config.yaml
vocab_size: 4096
tie_embeddings: true
batch_tokens: [32768, 65536, 131072]
MLP neurons of a small language model. Each row is named by its layer, matrix (up: input weights; down: output weights) and neuron, and shows model dimensions 256-351. Each number is 128 + 24 x the weight over its row's rms, rounded and kept within 0 to 255.
After each neuron's rows, "fires before" lists the tokens most often just after its 100 highest values on Wikipedia text that the model never trained on.

L7.up1010 [119 137 123 104  85 130 154 117 113 156 143 105 139 131 138 121 206 168  87 102 158 160 136 137  99 113 167 133 166 135 107 124 159  85 113 159 159 128 121 116 132 172 125 161 123 152 127 102 153 109 124  97 184 127 112 144 148 135 102 152 139 113 116 135 146 135 117 105 169 114 129 142 139 143 121  81 126 132  99 167 113 119  92 125 113 139 164 100 129 142 127 123 120 156  94 153]
L7.down1010 [137 132 156 137 139  84 127  97 120 150 116 112 116 136 116 131 130 100 119 128 130 112 161 115 165 137 116 123 111 161  98 128  84 154 101  93 119 137 112 170 130 155 133 136 116 132 141 134 123 189 161 120 169 136 126 145 144  99  54 101 148 125 117 146 124 137 130 110 124 102 114 136 137 130 131 162 126 127  75  99 110  94 152 126 140 120 111 110 148 133 119 114 125 110 120 186]
fires before: ",", " of", "s", " that"

L4.up1237 [114  70 120 103 131 117 127 144 105 112 142 135 157 110 161 120 119  85 136 117 127 141 147 121 196 103 118 172  88 105 103 128  85 145 135 140 134 108 108 133 149 130 107 107 105 118 160 139 119 146 135 125  98 100 104 120 132 116 125 132 145 122 151 144 155 150 108 145 116 165 135 114  70 107 160 119 162 140 149 113  91 155 126 131 152 108 140 169 100 131 129  82 102 160 144 141]
L4.down1237 [156 121 104 140 101 154  94 132  97 149 152 156 132 116 114 141 163 112 174 110 156  98 147  84 119 143 113 124 105 149 121 132 107 186  78 106  98 138 136 146  94 127 138  85 137 115 144 122 103 142 166 106 151 126 126 156 115 116 137 107 120 109 180 147 146 136 113 132 127 114 159 113 118 127 124 133 110 161 130 116  91 141 124 138 112 101 115 140 127 153 162 103 125 112 132 159]
fires before: " |", ":", " ("

L7.up1440 [ 91 106 153 124 153 137 143 111 113 151  93 139 150 125 146 160 118 149  97 125 121 121 131  63 144 154 126 127 160 166 144 158 114 134 109 127 118 164 132 118  85 168 121 133  98 140 140 164 157 120 105 178 107  94 127 150 136 140 182 132 121  88 164  92 175 152  91 114 120 171 127 145 107 160 109  79 119 111 119 132 137 133 129 129 107  73 224 143 147 123 145 101 150 132 119 161]
L7.down1440 [149 107 105 124 113 132 135 156 110 163 129 144 140 139  99 134 136 101 170 123 129 142 136 183 109  79 126 120 176 108 130 139 107 140 114 128 159  88 133 122 114 204 131  84 129 116  87 160 167 103 108  75 129 137 150 141 122 116 135 130 116 110 139 152 113 125 141 127 128 123 123  79 134 130 126 138 126 122  99 123 136 119 178 128 145 168 158 148 110 161 160 143 132 161 138 101]
fires before: ",", "\n", " and", ".", ".\n\n", " in"

L3.up1064 [139 113  77 173 123 127 145 112 129 135 166 149 142 106 133 120 147  98 132 123 136 151 149 130 105  83 170 107 131 163  87 130 107 122  92 148 124 136 107 121 117 181 107 131 128 127 112 148 101 115  92 118 161 147 128 100 128 129 164 115  89 143 142 109 139 167 105 160 150 129 113 138  81 130 130 164 160 169  79  94 121 123 135 151 108 107 136 147 122 116 131 120 144 110 138 166]
L3.down1064 [127 111 155 130  97  94 141 149 112 110 120 123  77 167 114 141 137 144 132 155 151 128 126 120 106 183 114 102 122 146 119 163 155 145 115 122 129  58  84 129 126 121 124 162  88 115 118  92 132 161 146 146 183  80  91  78 129 163  98 144 146 140 166 100 156 110 168 140 113 125  99 154 137  88  96  84 142 140  83 157 111 108 102 160 100 115 153 167 139 122 137 117 133 146 123  98]
fires before: "%", " |", " |\n", " ", " of", "en"

L9.up1063 [ 99 162 122 157  93 160 130 142 135  83 131 102 114 153  70 142 133 105 124 151 107 133 117 137  92 133 102 160 171 105 160 122 113 121  99 139 125 158 114 136 163 105  62 134 127  94 148 149  86  83 130 154 153  81 146 133 126 114 123 117 127 101 124 104 156 126 117 122 101 146 143 148 132 140 162 115 110 112  90 134  88 115 134 124 138 125 118 132 141 141 114 142 117 120 129 163]
L9.down1063 [ 94  69 144  74 123 165 125 107 148 138 128  97  91 146  73 106 167 146 117 123 119 107 103 144  81 122 128 133  90 157  99 145 135 126  78 136 133 175 105 134 159  97 126  95  70 100 164 102 152 143 139 167  90 125 113 110 140 149 122  93 139 116  94 133 103 136 126 117 133 140 160 159 131 112 124 138 128 109 106 146 193 157 115 123 142 112 100 119 135 133 121 115 117 131 131  91]
fires before: "3", "1", "0", "2", "4"

L4.up182 [165 127 176 131  97 119 174 129 154 145 125 127 111 168 127 124 128 146 131 171 126 145 159  68 138 124 124 115 177 136  89 135 138 101 124 112 110 118 104  75 123 145 136 148 108 184 127 147 137 137 106  98 150 133 145 143  84 139 115 103 140  78 114 153 120 162 121 128 156 165 102 114 125 110  91 135  91 121 108  73 119 126 121 132 146 110 132 176 132 134 115 143 131 103 133 130]
L4.down182 [130 138 134 130 133 162 101 138 137 139 119 124  89 111 110 158 132 110 166  96 171 124 176 118 102 153 103 119 111 146 121 147 154 120 108 122 141 110 150 137 198 131 122 122 166 130 118  95 176 140 144 124 138 138  98 128 151 124 117 111 169 110 165 168 153 108 136  94 111  90 115 156 164 113 153 147 133 126 148 102  92 102 134  94 131 108 147  88  87  96 136  78 123 154 154 162]
fires before: "==", "=", ":", "-", "|", "==="

L7.up1271 [104 125 109 130 132 170 117 127 117 134 160 171 120 129 139 131 130 140 125 117 121  97 101 148 127  97 144 164 142 113 126 166 140 134 122 156  94  91 127 140  97 146 100 135 126 127 165 100 160 127 120 112 181 174 120 115 174 113 140 118 128  73 156 123 148 116 106 131 164 183 134 140 139 108 148 119 111 124 150 118 172 150 121 133 117 116 138 151 115 116 114 140 100 115 122 147]
L7.down1271 [128 131 143 128 128  95 144 118 173 116 104 140 158 128 122  78 156 143 136 169 126 155 137 124 154 126 151 135 170 169 116 141 107  94 118 141 120 110 138 128 133  99 122 123 141 126 153 146 150  78 142 116 122 128 141 131 169 129 153 121 138 155 154 139 111 155 146  77 129 120 130 125  99 144 106  75 152 135 139 166 159 181 130 121 122  65 105 135 139 132 145 123 131 124 111  84]
fires before: "'s", ",", ".", ".\n\n", " and", " of"

L9.up1357 [123 120 153 108 125 172 118 121 166  79 160 137 117 123 145 133 149  99 117 171 129 109 117 113 168 152 127 136 131 128 126 136 131 129  94  93 128 129 136 144 139  93  63 131 163 135 177 126 175 123 122 120 126 136  95 131 120 131 136  83 134 163 117 115 139 110  93  79 130 129 146 118 140 108 158 135  88 140 155 154 129 178 128 170 159 135 135 133 127 174 107 153 145 103 154 144]
L9.down1357 [123 128 153 142 158  61 108 134 101 122 135 105 124 117 148 125 168 147 143  93 159 159  91 122 158  92 149 104 155 109 101 120 169 108 135  78 109 120 125 131 149 122  90 125 111 132 183 126 108 128 135 135 164 129  99 143 108 115 127 105 129 108 131 104 146 126 131 127 127 130 141 138 159 142 136 132 123 171 127 119 111 167 112 121 184 127 157 109 176 119 119 149  99 102 138 160]
fires before: " ", "osp"

L7.up181 [138 144  95 146  81 119 102 148 112 151 155 126 168 134  96 158 142 208 122 129 116 131 155 114 140 113  96  79 143 130 146  95 105 132 146 134 146 101 121 153 133 167 147  74 130 120 126 117 179 132 153 136 144 141 118 135 135  91  99 114 137 119 141 125 156 109 108 107 201 123 100 153 131 116 201 164 105 124 111 151 162 155 140 135  98 166 164 114 140 159 172 110 113 108 135 119]
L7.down181 [110 151 171  98 166 118 123 128 115 115 124 109 154 123 115 122 143  88 149 120 154 140 128 174 112 180 150 154 112 101 124 124 122 115 126 111 138 182 124  92 119 103 171 182 138 100 164 147 102 165 110 124  85 127  99  71 113 132  82 153  89 165 103 114 119 137 123 136  81 125 148 167 138 122  77 130 106 178 175 124 118 140 131 125 151  49 107 122 111 112 124 147 107 156 174 135]
fires before: " ", " the"

L3.up1060 [192 180 128 166 166 131 135 102 140 138  85 136 135 102 109 131 166 112 115 103 151 143 148 135 133 143 119 132 114 126 125 122 100 128 165  72 149 101 138 111 137 138 128 149 113 127 145 115 140 141  81 166 146 122 149 147  83 117 136 157 135 113 135 186 113 192 139 105 126 121 132 125 132 157 109 133 106 159 179 122 134 113 115 139 110 129 151 134 126 169 108 115 123 139 125 151]
L3.down1060 [177  94 106 128 193  99 114 172 110 103 105 153 130  84 150 153 159 137 115 145 128 169  79 113 137  93 130 140 103 124 115 108 153  96 115  98 118 109  90 104 105 119 123 136 111 115 120 100 167  95 126 162 125 132 132 144  90 121 140 146 177  85 107 148 163 166 158 132 114  92 113  79 127 116  86  63  93 152 128 135 151 123 131 123 136 148 170 136 140 123 124  70 124 156 166 166]
fires before: " ", "-", "ara"

L3.up1466 [ 85 127 134 123 117 114 140 154 157 116 157 121 119 156 128 134 109  91 166 158 131 116  86 135  96 157 161 128 132 120 110 166 155 103 185 156 114 114 122 135 130  87 103  89 143 115 137 135 131 126 133 102 135 146 131 191 175 113 126 138 114  84  97 133 142 156  95 139 144 157 151  78  93 122 122 132 108 135 111 107  97 150 156 162 103 123  94 133 118 106 141 137 132 100  68 133]
L3.down1466 [160 115 135 155 105 136 126 106 171 148  84 139  98 162 166 113 141 109 112  96  74 123  99 147  60 107 150 116 139 159 105 127 144 127 107 135 132 190 126 129 116 144 123  97 155 185 155 134 112 139  92 112  83 127 109 129 118 135 106 153 136 106 102 136 108 122 111 101 112 105 131  90 127 135 161  91 159  96 117 117  42 122 124 106 108 130 131 180 127  88 160 124 142 135 155 136]
fires before: "==", "The", "In", "===", "He"

L9.up752 [ 85 158  85 131 129 118 127 152 114 143 127 112 155 127 124 113 103 117  87 105 136 138 120 136 113 141 140  89 132  87 120 111 113 105 138  89 104  57 174 132 152 100  96 113 157 138 112 118 126  97 104 135 102 131 155 139 112  78 202 176  85 110 157 128 145 122  98 144 168 123 122 133 127 121 119 109 162 138 149 135 130 121 128  98 140 139 135 155 114 139 126 138 143 151 140 153]
L9.down752 [141  96 150  66 139 130 139 150 153  91 163 126 134 123 151 171 123 163 143 103 142 122 137 104 121  93 120 116 111 151 172 133  84 109  86 146 140 111  67 118 147 156 124 172 110 139 133  84 145 149 170  87  92 129 114 122 160 134 126  69 102 154 145 146 114 182 136  96 136 120 142  97 110 155 126 128 109 144 141 134 126 110  93 140 132 155 139 120 159 127  98 127  88  89 137 105]
fires before: "  ", " R", " ", "f"

L9.up438 [143  95 131 154 123 107 129 116 108 181 126 112 168 138 128 132 162 132 132 127  72 105 132 175 126 159 121 154  99  99 198 136 140  96 113 149 152 136 140 152 111 143  68 114 106 102 163 114 132 127 112 163 130 106 148 142  72 169 134 143 163 128 108 115 112 148 143 136 127 105 105 102 126 121 131 102 122 134 128 146 146 140 177 141 108 165 106 119 146 114 127 116 164 123 152 105]
L9.down438 [147 127  61 123 160 165 103 137 147 119 100  89 130  87 164 145 166 137 128 107 115 156 134 125 130 128  97 112 167 115 110 132 152 145 127  67 168 140 122 141 148 116 184 134 132 144 140 135 110 182 134 146 103 118 113 115 131 116 116 123  64 145 130 130 125  75  99 105 130 109 122 116  95 105 158 132 131 147 120 136  88  85 115 105 129 116 168 118 114 112 100 128 127 125 112 113]
fires before: " ", " |", " the", " it", " \""

L4.up496 [186 158 128 139 116 119 139 155 129 119 142 160 136 124  90 147 134  98  98 117 186 124 114 131 146 149 132  99 133 143 134 104 107 116 121 122  78 117 122 122 128 130 140 144 115 181  91 154 141  97 133  98 125 163 152  90 131 119  99 158  91 137 116 126 134 134 159  93 139 156 122 129 137 165 134 129 142 163 117 128  95 136 135 174 130 164 145 141 113  81 127 125 145 121 115 158]
L4.down496 [143 111 123 146 115 137 121 128 127 142  90 112 143 155 121 137 109 164 142 120 143 105 133 154 130 159 104 147  95 110 101 123 120 157 158 118 117  93 118 140 159 124 108 127 136 157 127 136 166 138 101 117 116 142 103 145 150 127 126 153 173 131 138  67 144 134 107  86 107  99 145 115 117  77 109 111 137 112 124 123 154 115 129 139 172 158 145 141 154 102 118 102 155 131  79 108]
fires before: "==", "===", "The", "In", "B"

L3.up651 [176 126 101 103 124 136 131 107 116 115 100  67 115 143 141 139 169 147 134  93 141 161 147 108 165 166 115 120 151 122 110 129 130 112 114 114 109 157 129 148 160 128 115 116 102 105 130 108 116 149  97 129 106 120 111 140 100 149 130 121 146  89 111 150 106 146 102 126 152 128 145 143 149  93  65 107  71 170 150 182 154 122 146 142 152 128 145 108  88 134 129 108 100  98 126 128]
L3.down651 [125  83 127 128 141 137 112 159 125  98 120 127 134 110 168 103 152 168 115 113 141 151 165 141 147 114 109 106 118  93 134 152 132 133 104  55 138 125 123 161  93 127 114  98  96 118 108 134 120 128  91  85 100 135 117 167  68 102 109  91 137  70 133 145  87 115 111 149 135 104 130 114 112  98 122 135 127 140 160 139 136 151 135 149 153 123 126 122 127 104 139 139 136  88 124 153]
fires before: " ", ":", " |", "ps"

L3.up1005 [112 150 108 150  97 107 165 119 140 127 116 118 168 122 100 130 123 129 112 151 164 125 148 104 118 156 116 159 131 118 145 113 130 102 181 131 143  80 147 154 162 108 151 156 116 102 157 146 141 143 155 165 129 156 101  94 126 138 102 160  94 125 115 140 138 123 109 159 151 109  87 119 141 110 162 120 130  74 119 157 136 143 130 161 164 131 164 130 147 117 134 127 130 100 149 122]
L3.down1005 [115 126 130 115  96 104 142 114 128 155 127 143 154 161 119 154 139 152 138 119 134 129 110 133  82 139 136 163 112 132 104 105 113 138 118 131 114  71 124 168 157 129 128 168 114 112 125 136 163 135 131 100 167 102 141 108 119 146  81 119 151 148 126 131 138 108 150 126 116 141 105 110 138 125 156 101 126 127 135 144 113 112 157 131 125  93 144 137 132 156 113 141 111 131 115 129]
fires before: " ", "ics", "é", "es", "ic"

L9.up923 [148 110 125 121  99 126 109 163 129 107 114 136 119 127 154 149 102 145  98 117 118 104 125 164 107 132 124 149 130  90  87  89 119 127 138 164 165 129 118 178 135  89 138 171 168 115 101 141 172 153 138 124 138 156 164 125 155 152 117 123  75 158 157 159 134 124 139 142 120 148  96  98  90 141 156 155 143 154 141 131  85 154 147 160 144 118 143 117 104 169  98 111 124 141 183 144]
L9.down923 [143 119  59 131 130  89 163 127 148 165 123 148 117 136  98  78 101 127 125 129 120 125 181 175 156 158 120 103 140 140 130  61 157 113 143 134  73 136 116 131 118 123 121  90 126 133  90 100 137 137 125 102 118 115 138 119 113 109 142 107 141 153 127 136 114 158 113 106 133 152 140 132 121 128 120 162 147 138 140 147 129 155 120 134  94 140 117  93 172 119 117  99 138  94  94 120]
fires before: "2", "9"

L7.up1358 [106 134 132 107 143 123 126 127 129 131 124 133 130 126 116 147 116 142 108 128 148 133 102 114 150 106  77 171 148  93  85 184 158 123 149 127 102 102  97 130 162 124 120 106 141 111 117 103 114 136  62 185  52 160 157 133 132 100 119 165 109 115 159 108 162 112 119 155 117  69 146 114 141 139 123 149 128 109 130 126 117 110 139  83  97  79 134 117 121 149 144  89 141 167 125 134]
L7.down1358 [144 135 159 133  93 146 134 143 124 120 129 132 119 176  96 137 125 134 115 144 118 130 130 151 124 126 125 129 150 125 119 151 105 114 123 140 117 152  97 135 143 152 129 124 139 130 144 105 160  99 178 100 118  88 151 142  87 176  73 126 138 166 131 152 121 149 123 112 143 100 105 200 142 135 138 123 118 166 163 159 157 101 125 122 125 148 112 138 137  81 140 139 140 158  84 170]
fires before: " ", " is", " was"

L3.up65 [160 139 173 102 140 156 127 132 152 157 110 126 114 187 162 112  91 114 103 151 119 156  81 152 112 151 144 129 123 118 162 143 160  92 147 115 139 119 124 125 148 151 116 140 144 168 124  99 108 123 136 128 123 106 144  97 125  97 161 142 153 134 130  77 122 137 108 152 143 146 165 121 154 151 134 102  99  87 118 135 124 160 131 119 117 133 142 137 118  99 173 145  93 119 164 176]
L3.down65 [121  94 117 139 100 114 134 157 108 109  84 153 121 125  95 147 137 179 165 137 117 102 121 113 118  82  92 143 153 119 134 120 119 150 108 115 140 134 151 156 124 155 100 121 112 128 111 153 174 141 136 124 170 140 146 131 183 135 116 137 104 142 139 145 181 110  98 117 124 120 111 116 138 124 135 102 171 131 121 111 111 146 109 137 114  95 135 127 115 176 107  68 182 105 141 137]
fires before: "==", "The", "===", "In"

L4.up290 [150 119 141 116 156 125 136 159 115 109 106 101 169 120 106  97 149  96 112 126 115 145 165 129 122 112  85 120 128 156  76 175 107 181 112 141 141  89  76 109 117 100 108 118 154 128 144 138 138 127 138 138 139 130 131  83 117 102 111 126 170 148 141 107 109 118 128 106 105  96 146 130 112 117 119 130  89 141  76 132 122 129 108 160 145 123 137 112 127 151 114 154 105 100 145 182]
L4.down290 [135 126 133 119 119 111 139 149  63 114  97  95 123 135 125 131 130 127 179 119 124 112 136 134 109 127 169 143 115  80 106 161  61 136 173 184 121 111 160  86 132 128 157  88 135 113 143 104 153 133 154 139 110 200 131 139 102 119 101 144  87 121 104 114 139 127 127 129 183  89  93 123 148 170 124 156 152 175  71  98  88  67 114 156 113 131 114  90 123 119 175 157 153 115 128  95]
fires before: " \"", " |", " in", " and", "==\n"

L9.up59 [106 134 114  94 118 126 116 133 131 124 130 104 106 146 138 156 141 101 120 102 130 166 106 140 145 106  96  73 138 150 185 128 142 115  76 150 116 119 112 125 155 120 132 113 151 130 127  83 118 126 167 135 147  81 112 138 142  76 135 119 118 138 121 134 122 107 115 152 132  76 174 154 128  90 118  82  86 113 127  90 113 154 115 172 123 100 141 175 103 149 144 123 130 103 107 132]
L9.down59 [158 107 131 130 141 113  92 147  97 190 140 200 118 111 158 136 107 156 125 129 182 124 129 108 145 122 131 122 137 131 121  80 107 150 146  78 147 116 141 188 134 117 118 100 151 164 144 101  97 131  82 159 141 124 161 123 141 116 107 123 126 123 119 143 113 116  82 109 136 135  83 120  90 134 145 119 124 116 136 156 119  82  97 140 102 159 135 116 123 104 109 129 113 131 101  99]
fires before: " |", " |\n", "ta", "y", "ar"

L4.up677 [145 129 149 111  98 143 162 104 132  86 113  95 119 172 121 106 126 119 133 138 144 121 135 134 136 216  77 120 122 106  96 155 140 175 106  83  78 138 133 137 129 130 126 146 128 153 120 149 101 105 125 146 134 115 109 171 105  84  89 113  87 115 149 120 146 124 138 154 139 122 166 135 120 161 105 143 145  73 132 152  82 149  97  92 135 172 127 128 127  88 170 116 126  89 150 132]
L4.down677 [141 158 176  97 181 113 146 153 144 108 137 134 179 142 125 154 157 111 127 125 166 116  81 142 170 112  85 108 132 109 122 137 127 126 170 127 123 127 111 127 183 119 132 115 126 128 140 124 121 160 142  56 144  81  91 113 195 128 130 135 154 128  76 138 138 123 154 126 106 111 165 158 122 153 141 162 127 138 134  92 131  73 114 157 107 169 148 122 125 139 160 140 116 140 105 135]
fires before: "==", "The", "===", "In", " The"

L3.up190 [109 118  83 129 135 130 115 157 112 105 114 131 116 195 177  95 132 113 108 152 103 124 111 135 126 152 167 102 113 134 122 196 126  97 101 145 139  80 137 110 159 123 145 130 111 126 159 145 168  99 169 137  94 121 145 138 100 114 160 134 102 117 146 125 138 106  91 183 138 149 175  86  78 159  97  97 145 114 168 116 126 147 115 106 114 140 124 151 125 136 115 123 142 106 102 136]
L3.down190 [106 110 143 154  84  79 150 110 139 104  94 128 121 142 150 130 144 121  84 133  81 125  96 140 142 135 155  79  94 157 107 123 128  97 101 111 120 122 134 136 107 126 139 157  97 118 130 157 153 112  90 159 140 110 117 142 109 106  95 119 127 159 136 126 129 121 135 162  93 121 181 143 123  52 127  90  94  72 136 114 126 162 134  96 147 141 162 148  97 114 109 126  84 116  85 150]
fires before: " The", "==", " It", "M", "The"

L3.up603 [159 157 109 100 102 118 167 148 132 112 138 163 118 157 126 134 123 112 146  95 132 128 100 156 140 180 105 101 134  64 166 175  78  89 154 105 135 115 160 124 143 151 136 139 149 137 119 111  93  92 162  92 101  92 108 167  99 118 121 122 102 101  63 127 120 120  85 170 171 161 103 139 136 157 115 115 115 150 106 124 111 155 116  91 110 142 117 112 126 146 148 153  78 120 151 132]
L3.down603 [113 121 108 131 107 129 129 155 134  81 153 141 104 112 124  96 143 119 113 113 172 130 112 124 126 154 106 141  92 106 156 157 150 135 128 132 138 140 124  93  91 177 143 106 147 168 138 145 143 161  84 101  96 141 132 131 144 117 130 143 165  88 105  91 138  88 135  95 137 140 113 111  90 126  76  88 163 137 118 112 105 126 154 164 134  97  84 107 131 124 115 103 132 135 154 167]
fires before: "==", "The", "In", "===", "A"

L9.up1500 [127 139  91 113 101 119  94 141 160 158 147 132 169 134 114 116 167 106 126 120 170 120 120 126  93 116 132 135 146 146 115 161 109 144 149 129 131 126 111 135  88 153 100 117 129  89 158 137 132 148 127 170 133  85 116 118 139 121 132 136 132 125 132 150 133 170  90 115 137 102 109 155 142 141 121 135 123  93 146 127 112 179 118 123 153 126 148 108 114 104 157 184 107 132 161 154]
L9.down1500 [141  87 116 149 114  85 108 185 106 145  73 104 121 166  76 113 128  67 172 138 135 116 142 128  46 111 126 191 177 128 146 107 147 111 129 145 108 122 129 147 145 103 142 117 166 131 160 123 143 149 104 131 135 105 130 134 111 144 140 143 113 153 145 128 167 135 110 109 150 123 149 123 182 146 145 111 116 118  89 112 133 123 116 140 143  89 112 140 126 135 139 166 116 128  87 124]
fires before: "3", "4", "2", "5", "1"

L9.up1 [131 103 119 100 126 128  98 180 137 130 137 117 149  86 128 100 162 202 174 103 138 115 103 126 145 137 127  89 134  60 121 162  66 133 111  57 166 128 111 172  94 108 104 108 135 123 184 156 171  96 100 116 122  98 116 117 112 123 123  82 105 118 135 128 138 156 111 132 101 112 127 122 145 123 192 132 127 154 167 156  91 122 161  76 115  99 128 107 153 114 135  98 127 135 122 129]
L9.down1 [105 142 161 183 136  95 125 138 131 144 132 161 154 118 102 139 150  69 105 146 145 157 115 146 162 161 131 110 132 131 131  88 128 137 149 140 142 123 141  94  99 129 136 114 125 138 170 121 151 105 129 136 125 103 124 129 165 132 133  97 116 136 203 111 104 136 105 143 139 123 106 149 126 132 115 110  96 148 129 109 174 128 122 144 128 114 169 121  94 184 119 106  93 142 161 150]
fires before: " ", " of"

L4.up544 [151 141 123 127  96  98 163 101 137  90 141 123 112 147 131 153 144 109 102 127 160 136 150 170 112 156 129 122 137 108 110 178 138 109 118 164 134 128 148 120 106 170 106 137 151 144 148 108 124 137 130 120 119 184 137 120 111 112  86 135  89  98  88 100 128 168 105 112 141 133 111 113 113 189 143 133 136 168 136 129 120 147 121 150 121 133 173 126 117  79 161 117 145 120  75 144]
L4.down544 [ 96 134 124 126 115 110 114 160 122 100 122 122 108 139 155 146 131 152 112 111 136 158 170 140 132 124 121 131 107 128 127 168 156  86 147 105 153 126 137  94 137 181 129  72 125 135 136 112 119 120 151  93  65 161 148 144 142 140 150 125 178 172 128 118 113  95 141 130 139 114 101 117 165 144 127 106 166 105 169 130 162 114 105 165 163 158 127 150 110  80 188 118 138 120 106 124]
fires before: "==", "The", "===", "In"

L3.up1249 [165  82 150 141 143 113 106 126 125  98 129 115 147 156 127 147 102 128 146 158 171 128 134 151 102 167 157 117 133 136 111 137 102  71 138 129 135 131 137 119 135 146 131 103 133 144  97 166 116 145 141  95 116 119 106 167 155 103 113 154 165 101  97 153 135 130  88 127 119 152 134 139 142 123 139 127 117 159 121  90 105 153 140 178 143  59 152 127 152  91 135 140 155 130 135 157]
L3.down1249 [140 118 139 166 106 140 154 101 108 118  79  98 136 128 157 129 123 143 109 124 124 151  81  96 127 116 161 156  92 131 128 149 135 107 106 114 122  68 145 153 135 105 140 145 101 125 137 115 127 112 123 124  99 148  89 135 143 148 165 159 134 141 155 124  95 143 134  88  91 146 122 120 121 153 110  99 152 117 146 138 173  95  95 110 139 165 130 131 160 131 135 165 148  89 192 140]
fires before: "==", "===", "]", "ument", "stru"

L7.up959 [145 128 132 147 131 123 181  89 140  70 154 123 111 121 182 122  92 160 101 122 153 138 103  77 120 107 141 174 124 162 128 130 119 147 151 138 165 134 103 101 114 103 145 136  89 168 165  86 139 120 127 105 140 118 126 144 129 116 106 166 139 137  95 116 135 132 105 100 145 151 151 124 125 127  77  98 103 160 125 152 148 124 107 139 160 154 114 119 128 129 114 109 144  86  76 145]
L7.down959 [120 116 126  95 120 111 151 129 119 113 116 184 124 127 120 158 121 134  89 107 132 155 131 124 128 137 105  99 142 121 160 152 146  89 109 118 163 148 138 100 115 138 158  95 170 162  90 124 140 157 148 149 134 102 146 107 123 174  90 126  85  99 173 134  94 121 113 120 153 130 132 133 136 131 138 141 112 123 109 121 158 164 112 129 134 115 152 142 123 116 150  56 141 158 113 177]
fires before: " ", ",", "s", "–"

L7.up1466 [151 122 123 106 137 128 141 150 122 134 148 128 135 122 126 134 123 128 122 149 108 110 106 138 141 159 138 157 141 128  94 141 173 126 169 119 151 140 175  99 146  91 125 158 132 153 104 130 140  63 142 128  74 145  90 162 116 137 100 104 146  67 129  85 128 132 124  71 111 111 117  94 138 112 133 141 121 101 111 125 129 159 149 124 142 121 136  84 134 105 122 103 177 130 116 125]
L7.down1466 [149 115 132  83  71 122 145 120 116 119  92 134  91 130 119 124 102 126 102 115 135 106 126 125 119 158 138 119 151 116  92 128 128 102  92  73 147 121 137 121  82 101 131 152 139 113 162  83 184 119  56 124 130 128  97 174  87 109 157 120 120 122 152 139 138 112 119 132 134 146 163 114 124  91 119 141 105 156 144 157 138 130 138 155 120 143 124 125 142 112 122 130 143 124 170 208]
fires before: " ", "-"

L4.up565 [125 134 136 104 126 112 119 145 190 145 132  94 143  96 102 128 141 128 104 108 118 148 132 118 129 115 128 118 125 127 105 160 129 137 151 109  86 125 130 138 152 118 127 125 109 110 167 125 174 144 189  92 172 110 176  90 123 166 130 135 150 167 140 153 119 167 123 147 119 160 138 167 109 120 111 119  94 122 173 136 121 142  89 157 108  81 151  54  98 113 152 138 134 142 119 155]
L4.down565 [166 138 125 110 133 129 150 164 139 160 119 149 115 143 155 126 159 103 122 136 119 143 117 132 134  89 107 135 172 134 148  87 102 121 145 105 117  95 117 115 102 143 148 106 145 123 130 108 148 148  88 163  98 136 169 143 150 126 107 131 138 154  95 124 141 111 121 137 132 147 125 126 140 134 107 134 161 132 145 114 132 120 122 146 161 115 128 156 126  98 126 111 104 125 137  76]
fires before: "1", "2", "Z", "ed"

L4.up652 [165 154 102 173  76 145  91 129 137  97 130 141 127 180 139 101 118 148 150 129 127 146 146 113 131 147 168 121 143 151  86 145  90  90 135 171 134 128 141 122 104 105 120 124 101 160 142  98 177  98 168 127 103  89 133 102 134 110 146 113 123 130 118 119 146 121 124 112 161 145 157 143 156 136 135 115 178 141 130 100  94 116 123  94 109 121 111 146 117 117 111 141 129 143 111 142]
L4.down652 [ 87 144 138 123 122 127 129 122  86 130 119 140  82 152 124 163  93 138  74 110 147 176 127 135 124  82 106 144 120 118  93 127 120 108  93 127 158 133 135 107 180 169 125 112 163 138 144 148 129  96 191 161 178 149 131 161 108 102 159 119 111  87 126 128 136 120 121 146 131 131 142 135  94 118 112 129  91  87 127 101 103 134 112 134 145 151 155 112 104 131 141 119 117 155 118 150]
fires before: "==", "The", "===", "In"